config.yaml
hidden_size: 192
hidden_act: "squared_relu"
positions: "rope"
init_std_down: 0.0
lr_head: 0.00677
warmup_steps: 0
doc_mask: false
train_tokens: 184000000
dataset: "wikipedia_en"
MLP neurons of a small language model. Each row is named by its layer, matrix (up: input weights) and neuron, and shows model dimensions 64-191. Each number is 128 + 32 x the weight over its row's rms, rounded and kept within 0 to 255.
After each neuron's rows, "fires in" lists the words (lower case) most often at its 100 highest values on Wikipedia text that the model never trained on. A number after a token or word is its count.

L6.up297 [ 94 148 113 124 117 143 159 111 145 136 130 112 114  77 127 133 149 130 215 191 110  95  88 102 111 125 138 124  97 109 168 141 152 198 169 190  77 124 120 144 110 119 139 112 166  97  70 156 134 125 157 101 186 138 136 133  99 177 179 138 159  88 144 123 139 197 123 153 180 156  66 157 174  99 133 122 105 125 152 100  65 151 183 124  93 124 107 130 100 124 188  80 143 103 153  55  98 181  74 138 218  90 128 117 162  79 144 171 118 113 131 221 129 136 137 155 116 127 149  91 132 133 130 133 113 131 147 129]
fires in: "she" 55, "he" 14

L6.up182 [ 91 114 125  96 158 110 140  95 167 133 116 177 149  97 103 108 150 133  93 205 148  81 151 123 114 137 127  88 111 126 134  73 192 112 179 150 131 124  52 107 193 163 184 126 144 149 130  96 105  73 193 147 132 146 176 137 115 133 190  89 169 162 168 124  88 140  88 143 161 109 110 181  98 123 170 142 141 104  88 119 137 117 188 109 119 154 152 145 144  98 158 166 198 145 109 129 133 126 166 100 148 115 171 130 145 155 186 101 149 165 156 145 106  68 105 155  93 137 123 141 132 123 190 114 153 182  93 190]
fires in: "it" 44, "he" 15

L2.up109 [161  67 168 192 149 122 147 195 126  81 120 158 166 130 142 103 115 148 138 136  99 122 161 114 158  56 174  86 150 148  96 197 121 175 112 194  63 178 124 177  78 120 149 158 108  90 162 135  83 183 142 157 150 123 136 122 134 173 129 127 180 129 137 142 112 116 119  90 133  84 194  59 155 129 149 163 139 165 148 121  69 154 173 186  71 102 175  97 115 110 120  86 127 126  95 125 139 100 156 148  76 157  97 151  97  70 133 146 126 132 120 139  96 166 116 121 135 110 122 140 145 133 158 135 120 148  90  44]
fires in: "including" 22, "of" 12, "with" 9, "following" 9, "without" 8, "towards" 8

L6.up452 [131 111 163 111 107 108 158 103  98 110 145 104  68 102 151  92  82 147 143 122 159 154 143 167  99 125 141 114 133  75 184 112 100  70 148 167  90 159 135  97 101 156 124 132 145 179 105 173 100  98 152  88 137 110 112 109  82 138 129 103 156 129 105 134  86 152 106 108 178 189 143 122 130 145  82 138 164 119 110 100 126 100 122 191 116  54 175 147 131 133 166 179 161 171 126 172 120  87 103 150 137 126 187 110 124  80 129 147  68 145 161  62 122 102  73 159  77 144 116 136 156 129 196  99 133 120 136 135]
fires in: "two" 21, "an" 17, "three" 10, "one" 8, "several" 7

L2.up683 [116  73 170  95 107 120 113 104 106 182 109 127 123 107 134  60 165 172 119 127 104 185 164  98 113 143 151 133 135 145 108 102  89 192 161  87 116 177 203 117  82 154 141 115  94 105 139 113  97 111 133 107 186  86 165 129  83 108 126 123 158 113 188 169 174 131 122  90 100 156 136  91 127 138  80 109 127 195 185 133 119 147 120 193  96  81 130 120 162 164 121 152 131 151 123  56 116 122 131 154  68 132 109 177 141 146 189 146 175 136 202 144 123  97 163 121 134 173 120 108 181 145  86 110 118 151  88 108]
fires in: "and" 56, "while" 20, "from" 6

L4.up368 [114 138 120  87  98 129 131 102 137 115 116 197 165  85 137 166 110 104 107  92 192  96 125 187 111  89 106 113  75  92 131 154 151  95 173  89  99 109 137  84 151  95  48 138 178 104 153 116 149 132  84 160 117 153 141 150 174 161 126 165 149 159 142 153  93 156  77 140 190 167 159 137 120 136 116 153 140 140 119  92  78 157 119 103 133  79 103  98 160 144 168 105  86 140 115 142  42  78 130 135 155  38  98 102 104 156 124 100 134 158 112 113 120 118 125 118  83 226 190 133 167 171 146 120 168 172  84 116]
fires in: "can" 28, "could" 12, "canvas" 6, "would" 5, "below" 5, "to" 4

L7.up608 [126 147 147 123 148 149  97 164 126 141  90 137 234  80 146 136 155 131 102  81 136 117  84 170 153 130 118  89 113 105 110 156 152 203 146  87 127 121  62  90 109 161 159 113 145 105  99 124  87 104 171 144 102  71 119 137 195 158 105  85 117 135  98 176 126  86 127 113 134 103 157 116 143 164 105  67 140 154 143 184 154 135 141 197 124 137 103  54 152 109  85 133  93 177 130 113  90  70 148 138 106 146 137  83 161 139 115 183 100 108 166 138  79 144 167 118 131 174 130 113 131 167  84  85 165 134 147  90]
fires in: "of" 34, "to" 18, "with" 11, "by" 8, "often" 4

L7.up174 [161 139  98 142  40 168 152 131  92 199 116 132 134 144 110 121 139 102 100 136 172 107 170 116 163  67 127 114  92  67 113 108 136 145 149 106 185  72 101 138 102 101 209 132 145 125 124 110 110 160 129 159 169  96  91 133 140 143 153  91 125 169 146 147  65  52 149 141 188  85 147 109 100 139  67  97 151 147 118 111 111 124 118  98 160 134 105 175 121 160 115 139 103 129 134  98  78  99 128  65 114 103 147 109 114 115  96 115 129 105 124  65 148 154 112 143 135 174  75  60 113 175 142 127 102 173 135 137]
fires in: "to" 62, "and" 11, "background" 4

L4.up342 [162 130 148  97 203  95 125 139 132 103 110 129 118  84 143 116 143 112 121 114 131  67 164 117 132 155 184 127 139 151 115 166 106 131 183 176 130  94 131 110 149 182 168 170 183 175  70 163 124  75 140 169 116 163 103 109 117 189  72 162 152 132  83 131 116 135 155 154 104 183  78 130  55  89  90 208 105 123 116 158 143  82 115 166 165 125 104 119 138 125 137 131 103 123 184 103 144  98  59 144 139 171 109 140 122 114 153 139 141  90 152 131 157 147 128 142 148 123  82 135 136 124 150 150 108 122 145 125]
fires in: "the" 23, "his" 16, "and" 14, "a" 12, "its" 9, "an" 7

L4.up84 [155 100 132 131 144 162 165 129 142 147 117  82 137 110 115 151 125 164 141 102 117 178 162 111 182 121 130 107 128  51 126 103 137 135 187 174  79 163 157 193 124 148 131 151 147  24  86 152 132 147  87 132 140  98 126 124 117 163 175 140 195 116 124 107 107 119 108 111 148 132 161  87 148 169  85 102 119 195 149 116 111  74  73  78 118  99 168  82 121 160 192  71  89 148 154 138 109 137 147 149 123 141 176 116 123  69 145 154 132 142 145 170  68 180 123  76 154 142 101  90 167 123  73 155  74 158  86 114]
fires in: "had" 35, "has" 12, "gave" 7, "asked" 5, "have" 5, "caused" 4

L2.up142 [ 51 135 133 170 117 111 113 172 166 128  75 167 170 109 118 161 112 102 124 152 126  95 154  83 190  99 132 131 173 168 104 145 152  97 153 166 136 153 162 131 179 123 105 116 140  86 112 193 138 121 132 128 100 109 114  93 160 184 131 118 133 192 118 151 121 163  96 154  81  86 175  82 105 150 102 158 169 132 146 155 162 120 163 168  54 108 125 104 101 130 143 199  74 123  96 106  98 143 140 132 170 143 143 134 145  97 207 136 109 130 126  76 109 148 159  92  99 148 128 123 155 114 156 110 128  76 100 115]
fires in: "after" 23, "by" 14, "town" 12, "about" 4, "of" 4

L2.up317 [112 102 120 176 113  63 108 112 141 143 135  90 142 181  90 116  84 116  84 164 124 108 185 168 118 110 115  65 146 135 103 129 152 132 120 140 148 129 118 177 118  79  78 164 107  54 131 104 175  99  75 103 125 138 154 119 155 139 164 149 158 174 164 160 134 106  58  70 106 153 177  83 118 173 123 128 125  85 167 169 113  70 150 161  89 155 140 148 113 207  87  52 111 107 124 127  75 115 148 142 104 138 109 103 129 108 169 129  99 127 149 151 148 139 162 126  81 168 167 146 106  90 177 155 118 157 139 154]
fires in: "first" 39, "only" 16, "will" 10, "labour" 5, "largest" 4

L4.up682 [116 118 108 121 106  99 101 170 140 128 160 142 116  86 153 130 181 151  98  95  90 138  71 102  72 186 126 120 120 102 157 151 103 110 106 145 116 161 154  97  92 108 132 113 146 119  90 120 164  98 124 147 179 108 116 127 118 108 169 120 124 146 164  95  66 127 120  91 159 163 216 140 160 123 153 131 185 182 123  94 129 155 115 159 129 164  76  89 183 108  78 163 128 162 100  95  74 127 153 163 121 115 103  98 114  64 144 154 170 169 125 120  76 117 155 114 118 149 111 103 158 131 166 103 114 165  87 125]
fires in: "to" 38, "made" 7, "would" 7, "help" 4

L6.up152 [ 82 154  74 113  88 144 116 114 111 138 151 133 150 120 177 106 204 114  73 105 192 158 154 119  76 108 161 146 128 129  91  83 152  85 155 128  69 126  77  77 154  97  94 177 125 111 149 124 112 134 132 125 120  89 132 108 184 106 143 130  99 126 163  76  84  80 137 129 181  87 114 132 111 131 129 182 144  88 117 154 125 114 204 134  86 104 120 121 147 108 147 123 164 120 118  81 130 171 131 159 124 166 177  78  83 115 117  91 108  82 134 139 134 130 122 153 127 161 168 130 142 136 141 147 132  89 114 129]
fires in: "area" 14, "district" 11, "coast" 8, "region" 7, "bank" 6, "campus" 6

L7.up209 [ 84 122 166  84 135 144 125 118 103 137 102 195  91  81 127 144 125 125 160 147 151 108 160 135 161  83 123  97 220 102 104  80 132  80 175 121  95 165 137 155 116 127 148 118 103  79 129 121  95  72  85  97 156 158  90 132 138 125  97 166 141 111  51 146 127 127 109 118 158 143 122 191 119 154  98 123 117 156 109 163 145  57 134 155 142 112  86 165 108 184 161 155 133 147 156 109 134 128 179 200  61 101 125 134 177  93 141 125 129 121  93 144 164 136 132  64 179 113  90 131  77 113 189 108 145 155 183  99]
fires in: "an" 50, "another" 7, "any" 5

L6.up128 [ 54 164 139 145  50 118  91 123 161 141 120 168 125 129 151  89 179 145 133  94 139 148 113 128 160 103 184 140 101 161 185 206 177 161 113 136 163 134  65 143 112 140 164 123 146 138 176  84 143 184  71  69 106 191 109  87 126 141 153 161 214 142 155 139 116 145 140  80 147 127 143 144 127 109  74 124 160 164 115 159 151 161  87 106 111 150 138 106 156 144 102  70 105 111 152  98 126 129 112 143 124 132 126 120 168 152 118 153 101  64 146 140 108 100  66 106  90 174 153 143 110 154 131 167 139 119  98  87]
fires in: "by" 28, "and" 12, "with" 12, "for" 5

L7.up300 [136 150  94 154  84 129 139 108  93 114  99 135 131 142 134 155 146 123 129 121 147 107 172 101 149 181 202 109 171  98 111 180 188 125 127  69 205  65 104 181 136 133 154 115 164 103 146  93 136 136 105 112 136 111 129 114 132 186  90 134 165 116 144  89  84  79 113  85  91 104 121 122 151 169 165 121  39 134 148 189  87 134 155 142 154 120 153 103  91  84 154 143  96 188 125 149 116 103  78 173 119 147 192 149 149  97 104 109 227 110 114 127 151 155 109 122 109 141 126 125 143 156 127 166 179 137 149 138]
fires in: "and" 49, "with" 19, "to" 17, "through" 6, "throughout" 4

L4.up654 [ 85 142 101 144  74 143 120 100 114 198 168  67 138 105  84 119  88 129 164 131 133 139 159 133 186 168 121  88 148 115 121  79 147 107 156  80  96 115 120 119 104 157 148 162 134 102 108 104  99 152 112 114 173 142 111 105 134 132 191  81 118  84  87 112 121 169  94 116  96 184 162 124  86 189 149 139 133 101  69 113 156 131 179 160 161 102 151 138  55 139  66 186  87 147  74 118  79 190 154 171 107 149  70 148 122 131 117  65 179  95  31  66 139 139 120 115 114 152 128  61 162 153 173 143 110 168 114 106]
fires in: "he" 30, "held" 12, "help" 6, "not" 4

L2.up532 [ 92 182 174 133 123 170 112 141 124 149 165 129 149 173 109 129 106 138 120 146 142 180 137 150 117  93 109 182 131 145 187 148 177 109 169 127 160 100  96  83 160  81 138 146 118 101 184 151 104 177 169 114  49 135  97 211 154 116 144 151 175 115 118 113  93 120 126 175  93 108 124 117 150 141  79 133  73 141 153  96  83 107  80 123 103 139  96 108 160 115 160 118  81 113 119 129 111 142  87 119  70 147 120 146 132 165 110 108 132 173 121  65 104 147 123 151 104 139 127 146 109 140  83 149 108 155 131 139]
fires in: "n" 15, "democratic" 11, "pacific" 7, "local" 7, "location" 6, "hold" 5

L2.up450 [142 108 147 155 137 133 135 175 160 150 190 116 132 143  82  56 183 113 102 120 179 146 123  79 101 138 104  87  93 119 151  95 157 147 141 183 101 102 133 107 107 123 169 162 137 145  86 159 139 107 120 168 159 102 113 142 169 159 154  64 111  76 150 137 147  95 113 153 186 107 111 125 132 172 132 134  85 171 124 179 132 117 149  96 126 178 166 120 138 134 157  97  72 168 189  73 126 140 114 161 118 148 138  82  94 197 118 181 140  76 105 141 116 161 106 103 137 104 134 123 132 161 122 130 138 106 147 176]
fires in: "had" 46, "have" 15, "has" 9, "that" 6, "they" 5

L2.up179 [119 133 124 149 141 107 163  90 141 163 123 115 113 108 169 116 127 153 137 142 150  80 116 181 199 138 101 127 111 135 142 137 143 178 144 197 144 189 187  66  94 134 191 162 129 121 162 139 151  97 186 175 171  94  94 117 112 161 132 148  82 133 109 204 157 115 127  74 123 196 183 100  71 130 114 166 124 146 171  93  77  98 143 130  93 108 152 173 160 148 162 130 138 173  82  82  85  90  96  98 159 168 108 144 161  67 107 127 118 166 109 115  68 183 163 171  90 139  94 162 142 129 148 107 132 118 129  88]
fires in: "and" 51, "but" 24, "you" 6, "yet" 5, "he" 4

L7.up751 [178 222 146 122 100 110 156 139 165 130 137  82  90 120 105 122 110 135 154 113 109 103 156 108 117  90  45 137 137 128 120  94 138 146 188 118 122 169 121 146 180 188 119  61 136 131 124  80 118 129 118 132 181 147 126  80 116 169 187 171  83 135 164 157 148 144 147 159  87  97 120 116 125 150 184 150  80 144 170 102 172 161 147 147 127 159  87 122 137 164 153 111 127  99 173 135 145  91 147 195 122 107 154 147 106 118 131 193  82 169 151  96 110 152 136 122 138  82 208 101 137 105 182 148 120 132 144  87]
fires in: "has" 37, "have" 12, "in" 11, "worked" 5, "out" 5